MLP neurons of a small language model. Each row is named by its layer, matrix (down: output weights) and neuron, and shows model dimensions 96-223. Each number is 128 + 24 x the weight over its row's rms, rounded and kept within 0 to 255. Numbers have three digits each. A neuron's up and down rows have the sign that makes its largest values positive.
After each neuron's rows, "raises" lists the tokens whose logits its output raises most directly, leaving later layers aside.

L14.down693:188091068120143166142134107125135119096161153146130127127113126122178127152122163138136140116154135132161136141158107115126144146163165132131129157079159128142106136112100096174158108111108129155108138084128107129109122159130169114117119155153138132107105151096135179122132166093127128115134124153086119123083110104183170135159135123121131172213124130171117175113094126124117133106124
raises: "en,", "en.", "en", "enia", "ene"

L8.down782:113117129136146136129131135137156105115103080130110077156108120121109107113121163118144116112123146136126157138153098162121121090121094147120138116121170124095123149128158085147088132113161121104098134133129151135088111123130148115148144119092116086130130116115137126090136177145130158149131146157189091163128151113105106111181145065143124106121114091107111129116119088195102133087150
raises: "e:", "e's", "put", "e,", "e."

L10.down796:166125086145165150144141100093128085138121116106112094125125126076132117130119115126159104136120144110116129140129103178147118101134117129179129155128142152154114118095129113158110112123115145145137124161107119128112123150113081175147144136144109132075148114090166120115179116102126138087159145106146096081131146152119124161155088143166118106111155130130164093132144105121100133131127
raises: "n,", "ns", "ič", "ians", "iast"

L12.down271:098122148107146125154155126105110154113157175090132113123102123131097155144090112142133120140134157093132173095171155090118130126154114103130126138148077120112160101160139122143131109119163136111129115124142115090108124135076168126154135123166171120136107144151142205142098123140136115125123086129150080093142110168122133165164139053109127114145135121095171127129168165182146129158132
raises: " other", " others.", " others", "aus", " others,"

L14.down166:146099144114133123115117155122126130109140095139101118120151130139113120139155123147095128133138124134105149130138139169166133084140127143131114109142138173113111137126165215134150111108156125163130134141115152146119117141066119134180158143148143157171117105121109185134113134129139187110128129110121152113144130131233122121133145132151111132137118143103118111141130088090138122123123
raises: " LA", " GA", " PA", " RO", " CO"

L10.down107:149105138124122172157167184150157136144146124105138093114106127129055116097120113153119103132145125182130069124097134132118172118188136140103129152121122127093107111147136124147103121126148095135120134132119103113134143120111134147143152145126172162107129154140080090118129144128114137112124144125176104147119146132120081139126118148129138083165120111075102187115090111085138127170073
raises: "ean", "ory", "e", "an", "eon"

L12.down467:099124115121105106116150093151162114136126123145118129154099152093143078109165095116144134156125102095097174139152131162142111135118121150131143098143123123145146130114120089107134116129108123131148118133133134176095106153160143128101131144113159154129135156087066194128102105133112107145132174140148120113164084134148090103107130160123096149136135122165135132105145108112150110125112
raises: "ively", "ives", "ive", "ivity", "ed"

L5.down323:149178107158109161120110094096091166119094188121110087114105133151145137140133128137131104164115139194128151150114116135127146104123098112137122120126115145122153072063186111094137150134140138113096168167133142106140126122108135132067150147162140103099175129120127155092147093106068109140167138153124092143140141081134123140135114138130103113163093135146173096135152131127166135129132
raises: "che", "ches", "ches,", "cher", "ters"

L11.down551:122119118094095135144182111112153142123114119105116128150173121093094137146129101096120155133153110154085124115162089131187137091130094129168143133126098145127128146150102108116104074118131149157123132120140161127123133157117086101159057150154112144133120149133145130186119126113123088152142095103145159087105107139114173123090110129157098118107131148099164115091127086186150103140109
raises: " time,", "come", " there", " time.", "itch"

L14.down725:151105155152145130149122189103133148116152128165128095103125126102063098134138119171115124118139091111145144141164113141160134160132120124141134120120120131154095150096085146124108119099098121123126128143148123189086132159149124181159202093127145126131130117150135087129111121107178106148118137152141163139143104126170157101109108166122143112135136096111128118100145111118141134117135
raises: "ant,", "ator", "ator,", "ators", "atory"

L11.down298:172107089149094120146116172095149157100127136090159157142107133162150119106140160118135132145128105140110138129116127139155124141125123133114146142085161144134154157149142127130110126132097125104121133144128091113132111153063120121154147166100175110144117126108107090127104138116106126107114121152165104139096182145110115088127140097118118121121110113181111081130122141095149081122070
raises: "ge,", "ge", "ges", " =", "dom"

L12.down808:090146095151157158134103112126111119121102142139121153151102100099132111128119118161125161150105128137135152132101079164140103134119119167133150124124131126129108126153114050143166103149107090124108128148114117099094100138167127129081119135127153143124115100115174189148169119117159136084135125118103161103104141141130097121127135147155116086112123081130118139152146126153097102111112
raises: "ted", "ters", "ter,", "ting", "ts"

L14.down440:102151076132157178086137152105110110141125155120141148151108100086102135129151154123189147106093134126093144134121136138166098113103130101121118139141127136129154122135160090124109127084134116113124093114110132125178151114102153079134134136109143131111127145135131130129126126150089136122135156152112134126138143176142109111132142092130135142156129125103159130112184142101143149110133
raises: "s;", "s:", "less", "ring", "s.\""

L10.down244:148102103159143155085164144137123126155095155108164136121145155147129124111118079138106126148128090107125138122114091093069109165120126140165117162186122086121140123131139111148100160108141158101112157088145132114112184134105127125074148053149119130126131141140122102136156143124120165087125131100119107116061137158091107127127171112105121145115141139148128094108159096106129156123148
raises: "mes", "m.", "ated:", "me", "pen"

L11.down482:098129152138117134138187116112100054151096163090078099125150152128127115137122105118112108131134136116131134135117112157131114132134163087127131119096124115128107113126145087101146119118131105139096129126102119146099134172150142086123149162149143141151114092138116116137056091129131106143109132113156113153148114137161136102134122141153122132122126079136141108156128102162151126104124
raises: "iang", "iu", "í", "ua", "ia"

L14.down321:097108140092092151127120138137145151151131133142108136099156147095085149116126101111101137194098114121119162133167121093142123117097124111115100158116136142108129101141108115153148152135138074127085109146113120137088142089153134157132148120108157136097105143131092144107105083119158116135093150141100131130137135130138140104141180112123133178129174120151140164129128124140078100102141
raises: "is", "is.", "is,", "ir", "ises"

L9.down300:116119156144127122165125150105138150147180149104134152119098176099149141144146150101159083122161085116132146119080152113104101088083133124125106146119111119153103111138132123108113120159108130140142108112127140114063150117095114100143132127126123144163089131162132150115101150121100073133143140151147141107115124138109130165147127145163111146157131121109104110131172160132158120124133
raises: " them,", " course", " others,", " others.", "icial"

L11.down703:134103139149103125147111157143195139136121105145089121157112108120129134133111095106150125172163153168152117115169132126154159120109116138113139115115114210135098125150150074130157119131128138139106149100097158108114141155130139130099114155103117165169130103114128159115134126121129138162126141135136151166125137103103136153124175200131136138089120090146125126161134153124141151109119
raises: "em", "e", "e:", "ele", "e's"

L10.down504:128108127144105138140120097117153139119087111113130130124156115122156133140128102112093118098126097180134148096091130153140115129118096163118128152111110124122207131126154132145103112140125139122128148123059099161154075149145104131131133092082130135113132121164105149113096148138119119147120125110134131114118114116113134157118161079135141130139139174116111144123092152123146133123148
raises: "ess", "ated:", "ett", "et", "es"

L14.down533:146148128114115111113106128124132105147139131118098133137126123170133109134119091134118136108098140159134180115112122135127102102076134161100154112145112160143144131094139117115104113131138097132078133147104139139120137115119151071137139108150118194056112095158102156117135123151157150152089130117163118155132155091144081171124110109135112097204114117133137112117172078157101128123135
raises: "p", "ping", "rano", "par", "so"

L14.down781:148124152146121160110113090176111093122135126137172127154110129115161138149141105138091125153164152145148157127150120108145138092130121105150107120134153121119111151080127116105149152142111132141115109143099107184141116140159140112127091129148146130111143141144148162108137110152114125175139142114079155129124132087105138081150159128163140140120144129152117133154139153135129132139166
raises: "200", "300", "199", "100", "500"

L12.down451:138150144159152108096114102094124152152123126124139119104107116078111121147144092168177115078075120081165090119102165116166117131076099152083126145113112107129096113125088098068126161087131126125115133156101083105139139083120085143143164117126094134103097141160155131095180140120144143163128129148118125152193148107135131131141118164139130133125085120129126151125078115140126123136125
raises: "anced", "eness", "cast", "ance", "istic"

L12.down644:131151146118103160085123087126126097075203142115152151140111173147132140125128144132118173154131090133132169121122107120101121133088130125141113116123084104134144120139139159163107131105066064142154112148103132101111120140118154159092162099111121096160085103092119091134142142165119118114106151141114128092127126104097116129135093142123166118147096152118143095135117116119123165105115
raises: " along", " except", " alongside", "right", " mean"

L9.down269:151147133105134136129138106099125127175135126125170145157146163164240116150090104133111110150157086162120149127131121129145122079130168113114118123127130132114151121139183116114116093115105161126118132108150140141099125084121091142126135126106111124113129101059111071107154149123155124102145159116130120161131145110162103111147162112119140163107114123128124123114126151175115154108120
raises: "==W", "==O", "==F", "==S", "==A"

L14.down354:101124159082118113131107093109127124103122114109116122151133122132101117158130116118125156141141121111081119101089123131147131145142156115152155127122129133109101119131132111121114150133162116102082129134111126145094127131143142107109158142119118134092133095141147144143101147118086162126125147100181142101129089166193133090099122136104163143122153113146121144139074091103120110114162
raises: "ing", "in", "ing.", "ing,", "in,"

L10.down798:121128078123111144130137170093091165157163149135142091082114130108147116121133129118148129161127113141178164104140182116116108132134108095144124069102176130085092137075154125114156146107154096095125145115132112149110132152161151119121160149085135190108138121140164114164110161119091189101117121137148170145099143081140098129151115127161145167131086130154134106148119123174151134122125
raises: "tal", "mp", "sp", "ore", "ss"

L12.down776:157084090129115117106156097125150146094113145100138109129126150124120118110166144123149141130133150146115101142102113136150157101129090148131121124137130084105124115146109139170138136156140096179127109092141102123147099120096123119104103121134099142088087114111132103090126136122122117109148142136136117100117086147150121068124121088109133151092108144092095147077093143110114095146182
raises: "en", "ena", "anning", "en,", "en."

L10.down400:138106084133124157122151116096131170175138113165152134154152165139109132148151124099147106140117081129137146149154100119097107110111165121103147145112118172116107150141116111153115142122170100119116113135084165116143105116143153150121146169125152144113113120114112157125155120081085123107108114111111143153080081118159109119164116086092134096146129139122092140144146102115109111102112
raises: "board", "tt", "ids", "ts", "ez"

L12.down216:142135147142149116122152144141119113153131095113140137135149130149098089135155096126111135130150146141127134104153112127129128120155133129166139140127115113140101136161102080117127179107142128107112122125121077173139078169138115128161143120138137114104103087163148101099143114093150102158104145070102106148139137101140110108150159124150109130123126107108124120162140148100131103077112
raises: "ez", "es.", "es,", "ously", "fer"

L14.down530:159095104122102148135177137106141138158155123095179153134132163129109175163078096141122119117157154134102160117138124145086143113143133095117145099128131084091098117137159122151099136137123122137160116127133147144144124106147123117156128107123132096133091079126113191123119104135071129149137095129131171096096108126090065107132156132121137105118128119133094165146154102151131156125083
raises: " us", " me", " You", " my", " Me"

L10.down508:110151185062133113118123147120084151152135106141111098099124139174089142111144143136116129118103110133174137137129096142130159116148133141140155152158117127102106083117095112127122117146127097129161138159161120138153120116141114147093143126115112178104194127123121100112145168106140117138102146186124101116142127093155127152128114115111170124153145084117130102147107091142111105151157
raises: "ache", "ards", "ard,", "ard", "ases"

L10.down544:129147167108113078131110120120108124094141119125131136132139179139130123177098112098119139139093117084158125116096079132122131132128141128114137171143112115130166121149074189103176117159089113131123113136173124114102143121132111149114137130154154112102143163133095097127080165139105128160132146129113131137156166134136152098125166103168127111126079151093147142162105126129127114151147
raises: "out", "standing", "in", " regard", "du"

L14.down711:091127130120088130120124121130118061111144097086135114148118096140173128119126126148154148139139137104088104124098151167116127158104071119137191151166102106095187139143132044150101092107121116146163117115160106119121118170105108115103102116127155110136103153119143112141199175132166137134154157159157127100089151145142128138149123109110122133135129112148095114114136125115156149134153
raises: "as,", "atic", "key", "ax", "as."

L11.down292:116123113153133158090135139091073109127150124143127113119128116133057075109146130114139173147150144132138124098128114150116148122092144133154133142117108097124117138148117130192132138100141137167127131168118131130181070125107138099137150116162164147139145146136126094092121113120131126160124141094138161083114130089172104139171113110105127147155124111102117102109138126137145128134132
raises: "ér", "è", "ü", "är", "ă"

L14.down568:101104195183110134091153095129116111124129102100172143108153115126054098122122145141119096154124124144085153158137093129117139190110106128152112157106121132092117147176111182142104150165123163143124138130135136122108146138133174165141133141145117180141136107108113215138171134126160147113163102162150132115114161133127139124122118064133158151152105119143147150109119126109098131119154
raises: " 13,", " 16,", " 9,", " 7,", " 8,"

L12.down421:125109136125113118149119120128140137103140132117138110124105132132087132086099096156109118083140097097169150137119149111083118141120131125127137133127170144140139153129129117074106103141145148103162132133174102160151119158137093153108146146102134164172108088132140128142124120116113123157131135118153117135094128160127124168152153175112106124129129118115138115089134177139161139135126
raises: "ay,", "ay", "ays", "entially", "ential"

L14.down68:173132171118104102112152120123140123157126165154124162145132176149062153135129129129084113090143149096117088146141112128148123150130147116175141148110141094123146100107107127110142135154142109139159104150114112133150106106129140123130134145143151147168121087144127023151121131135121099113162065116166152130098122184106110118117127143150135093132121150124083153123135101114162150135128
raises: ",", "ind", ",000", "no", "onomy"

L14.down437:158141129083075154137130143150133149134155139098134089108134135149134109137124149108091135120114106103114103108097143106121145101138134145159129100147078111115125146111148178179124162143134125127096127097106133130144126156121175088104149174111149131125078136131101154176114141140102103127107121151122139136091145109139149149156154070187146138122101151075140115149181136122106121117158
raises: "ate", "ate.", "ate,", "ise", "ule"

L10.down701:136141103125124123086125119131129115125110131165145087148161161108133118103140090120119098100138119095169156104078120170130197082054131152106143123131149121095129125068133105150129156184162125119082124107156122117133140095130145121104141112160107133119127115125139155136116138112104109162189166190159119096129166173152124151119103145143142134121183127140132131106132171123114096081148
raises: "z", "son,", "son", "ki", "son's"

L7.down514:164151156148130133114119123142103164106153090134129119120145116079122115131132164119076173115182163105163132115146139084178142118107103167126133112121125120123144127110078125115103162151133076143135159137129149093116086143127159131146121134130143138090148127098112104129105146097150101138109171129123102122143096140123072133148080109097100088105174141117128143121113142113154107115145
raises: "ude", "e.", "e:", "ez", "e"

L14.down301:110142115151186154161143091155110104083139089128153133163125132143118117120113141122092135136079180148102139135143138113155114152156091133137098135123110131109101109118156126135141099132120136116091125169131101135085147141114119108100127198125097160136124120136139133121144093159160144096098112147125165103134177133123117126102139105111122130118128092082128105124147123114127120151125
raises: "tt", "la", "t,", "hu", "ting"

L10.down168:156121156155111125098159132108119134106164115103106083110165181110103156127155144116122097137166109189162158100098125155137127118111099125123162153143141130145148118118130139111109130163129082125138103108113156154099103109158116137087112188155145107134132130116194168124182108126126190152094120113110137143095129104118128137124175161163156142093115140096149136076139153088163133119078
raises: "ique", "iqu", "ics,", "isc", "ogue"

L14.down793:121167125136120129140098147122176128088133151124139097125090133110113128121155162117120163147075125132119170083093138066122105164132170142148128116135184152124179128107108159129132158153143149095128156185144147133125120111090121126170139091090151181137090146143098126125133145208131106121091118138141117123118113124138124144115169153125143095122118144136130109148124114178142110166176
raises: "ay,", "ay", "rd", "aya", "ays"

L12.down503:116143170132163140140125129150172140105137128092148113147127123153146113120114115137171106152110140186114119067162092101160124128163131134151135084127117117107146123128143127134134112115155145127121157112113160163107122154146096092099072129129108142154135109133132114065109111151128093122095134173158104151133147133157181130095132119122115143120121141125180173072142149142131108144108
raises: "re,", "re", "off", "le,", "le."

L12.down316:181161098139146145137149135138154106130085115151082077130085167119138098105122134097103124141150174148085125084137121122142101108145175161126141111126130130156098113079115152132132130114097153102077140106152147156133114148127118123146090129100132135143187107115139099138147100115105117160098159152171124116151140105115151134157097113166095156108133069129126144128119139096118100170137
raises: "y", "ier", "ies", "y.", "ant"

L11.down362:134099088172139146182120147154164137135135134127115170126143118154114151118111139133143154102085101120177134145088093151160144137110115096079117109192102161119113136140090122126133131120112098183086127125108173106122122129139116130109127118190200118098133145118150132120111110128147134109116118151127146081116118139159101094095141163112106131150102102152105127136156139139158115131139
raises: "ges", "ction,", "ge,", "ge", "ff"

L12.down562:176129110120091125113136136117095169133124149138167095079116167077143156115136111103090119155160162092143147120124111067124153123049112130130115106057110133132142115138104099045108139139100163157122148102119112097107107129165093134077132102113117126105144142137120163124147101106114115147115124174143157107116167117145161133108151111161113119144097094130128156176125159111128131147176
raises: "er.", "er,", "er", "ish", "ist,"

L9.down386:152094196114116097155173096145143164139101126114097111097138152115124126154154129153118111116117135098143148140128131129129139114075138158137140088125154157167144117177129094113153137139148134093079149131152131138096117136131055112150100097114168134113118117096111137184115107101113129091139105151140109097121170129090126109074145152157114154157129156142120088153143132158106130155155
raises: "er)", "er,", "er.", "er", "ering"

L11.down830:102146172162135163127110107074098141118163114137134188149115139144114118129121080064130160108127118146126144106124114083137107129140093141110157102096076112120123136119113143124129153107105121110118085128147133113119133126119134133157162146110132165123119134140141135132129096118150129170074083129180160135105108126175162117139163152158180115084110111097109076100140099128129119093115
raises: "es,", "hard", "es.", "es", "ho"

L14.down766:153133146106167135123145135145139140100146137154123112159150159104134156122204087129138143126125125117144115129121094109178109109117133120155109141148116114127121149093136138096080135096133151122099073109098159065179156097132148163112143138122088143134161133143135153164143147118153146132150120095135132110110117105160131113114148147207160127166082157103137168111108119126132127130105
raises: "ist", "ists", "ist,", "istic", "ars"

L5.down745:143099104141113127158094124136102103137144126106080115140160138135100121130114155133143117105091114102144129150119135093113115142085150126114120085118088129133066106083133148150126122102089134118079094080122188119116062142147120101125120099154143121102145161162118180130122149147130116108113088150117172130104129160144132087098141126131159141135125103150128110134146136132131150143113
raises: "ux", "aux", "iro", "ker", "gar"

L10.down326:162127047166143127165173125149130100156183145154130098114123134134126141125110153113109135127156124126117117090166106122107156141129112125120113115116156150136100098122135110139146104132132187157158091110135175136130126112144108162118129113121102107122120119170138121087146117141099120137162165142142108159106127156159118117138128174118093161131133118124122115143094132140120151120088
raises: "encies", "ency", "ently", "ence", "ender"

L9.down316:131113127117098154112123105120147152099154123126135100109130153138106137125102138124144089087119127140110112121113127113111099129148090129102122099100088174089100106108100129124120127121114112153107084151113119116104161122142129106112172114065141137128140129099125111131149136156165144139123128146155145112108118110114101144144125160155140147115120162082121132111115092126094144128122
raises: "e", "ject", "ea", "e:", "ical"

L12.down386:135147133144153133112132137126102158076080091163152105121110137125126146145129119131124150125113138103143134156108112152173147124143136079157092129133103113162104146110158133089137147165146122112116139103108150111097116127133123075099117107093165095139144106128141137122141139136101116129135094119120148152103102110138128092153179135195088139137138123110149146146132121146145114111108
raises: "ton,", "ton.", "ton", "ted", "ter,"

L11.down3:152151076127134134113168122145117108159113109109142148106162082110124142097148117087123157115099116180123139126151120197158144107142063139140134149139084112130158117125140093108132189114078104172119149134110119173131199134093132104091096090107164127103089121112166099126172125115151118129137149112140114142140137151138107089109128125166117162136134112096152174122146142089151126099097
raises: "ic", "us", "us,", "us.", "ication"

L11.down278:137153127124128080093129142170101152078142069126131123190160121125181129133149132104140131128111078123146123109142141145134133129088117111125137087143107153112122135117137151123093157129115097117161109144128087117105109148128166142131128144109127129086125156107134149111119122148175134125133128101137101136102175111164159137140129145095159109153128123112074142139130111154151119152145
raises: "es", "ads", "ad", "e", "onian"

L14.down796:114126131153124140113123119103142105110120128120149151174077075126209158102142121140115145151115132132119130159168101139130088137117093122113110137118105145125155131167135092140131147133120082138109142146099130130099156088164119122103179104114136117136122112120085255128112151121134128184154130146152118070131139121135135060153178124092117131090080129112094121107152129143135085123130
raises: "ung", "ts", "e,", "th", "e's"

L14.down572:134135103166123145127143134137103130108153112138139115143175137139138154111120134103123118077121166156096150148127155100117134128162117149139180116136120163099166129091088166128136122166118153132154118112124126123115154094123116136123131097141161114167176127129051231176138150106124117145143146113102117111136106117143141078154135122179153166105187117083153118121139094145140143112133
raises: "ate.", "ate,", "ate", "ates.", "y."

L14.down323:138100108111103114129135079121110142143128122071156137146160108147175143132132102114128124086115134141127159135142163124121047153121119095146146130137166110189149148110162145132166112128165145141122128090125099107105127079081097160123101133101146106112142094163110165136108159134079099141120111159141156132122148138162146143111090111112122100131122123114122117120111114134087164132074
raises: " million.", "u.", "o.", "y.", "et."

L10.down379:074160126097166145105103112132135138101107140127136135157135148155156084151125149108146125152108122127128176152118126108147073132151143163113169135149160136118119109134141116108096116174100090157152119156137145119143168200141148109138130127111126133106185124179117124110113111114098151167134157157124157125143121095110144158143142138165180157153127175142133134145133114121129130154106
raises: "ble", "ps", "ber", "bar", "b"

L14.down557:206116089134111149186156128091134138137114133113120159149127139109142166109139140109163095132091159117122136115143124120149145112156126122105154102107142163154166133166160125142139124103135110144120096095199132081094115123144108107109123130146139143098132159134176139113093133128149135152158118077162161150111147163192135140107156133121117165124124102104130122141142140139149144133108
raises: "-T", "-P", "-C", "-H", "-R"

L8.down482:134160140111090131148145142111132177141092168131129124147120133095121119137145138117126112140120142079149090128126154149127122141172141126123140134177094096132084152068092091082144081132143115122146148122153131148137089104114151152163140096119129137157145100165147124133126171140131168104119149090129108128134139084122136107117160157158160112085143113135110156158128113123217109130120
raises: "ishing", "ership", "istic", "er's", "ant,"

L12.down754:142102113118147149139153134131164124127122116082110108140131146129100131109180134111180094135106097120176127123123133077098106108111153151124116123133126122087110119137106124145151140108182147118152147121178099127151097088136135124187150132138086128112137099122161107114151114130137124117137080153107087115165087138157121139121148133152140128114149063124102098141113136095158146106115
raises: "ks", "ement", "ken", "ements", "ient"

L9.down560:139119158118135090138154116149138134097080088130149143129103128109169094132109092086121114139129104147133131126131120140152127156092087116094171126128142150137124080132119165149143127166135124141150113134096145124131088142135130134100118141135141182159152129145128101157130167108134104173141144162108079134136137099166083103135153108078157159138121123092105122128110120148153155112158
raises: "'s", " himself", "e's", " Jr.", "erson"

L11.down70:128117104137118140138110102164092156131139157143132075164136153129166102141139122161157153176117178136177090108084129131131159138121120121122098155149098146095138150157162122127124140124122170091133152110126092135131105107126064111153093131120151142149112146124171209148134154128146116109121161146120186147142174096134155097144157152125124118117126130129143134108120125117131125117166
raises: "q", "qu", "que", "ew", "zi"

L10.down78:127141151112135107120150132164127136132135149117119090131141132138178161123150111162116146172143098099093075131098122176148153166185132133147142144129106112134134107100103146116129124132114123114092124131150129117177157150156142070162141149093083160107167117119154160120146144122115132147108143115142110116122111112145123147156078083132115144115112149151112123127114148131146125095158
raises: "):", ")", "),", ");", ")\""

L9.down715:134124160115171117099134112140135099121126113112128105112099145083111110162116105110113130112091151117150108118107108083131152149085150150131117137126127105136126149127122085089171091140105115103154186144159111109080104148133115139123131157165128096100157157161145142132098144159106147104109138181129135122113140153166149119118108130140116102173120149139126127071153075130099175123152
raises: "my", "ken", "ont", "mer", "rat"

L12.down718:119135115128120112109110119124130130136201147155107118147132112103146123145177113123113143136147141121102144146185119127085141121148119128074083114094135151076146148161142117120093159085131095108077123146135119137122133151125103127094172111093151133134109137129133135055127127146114141145151101131126145123092116123152142077138137099129134103124122112133146128120118159134116124148095
raises: "eder", "eds", "ep", "ed", "eded"

L11.down16:156121121134109145124149132096129159122137117170158127119107115104137093093137133129068126140123131158110136121132144162100135124106132108146133097122137107136129166141135121094137087139096112154158112119159157170101121132123138136086165098168085156126146100117147137105083132116131108144098098137086134107113153138146099177114103136113148102105061133098129125123169132093163093109129
raises: "th,", "th)", "ce", "ently", "lo"

L7.down579:084171108123079149096098133150135131145116140096119128116167106089151107122113107110117118109134124099108114083121094157134130109130139108156148093184113130103132142141124121116137132131178139090144151141164149155112181136130096132127136121121126132125067135147143138124136117134124176165149128133147137122084109126162080128146105129090098127119115103132134163134159110156167075177160
raises: "ing:", "ing", "ing.", "ing,", "ings."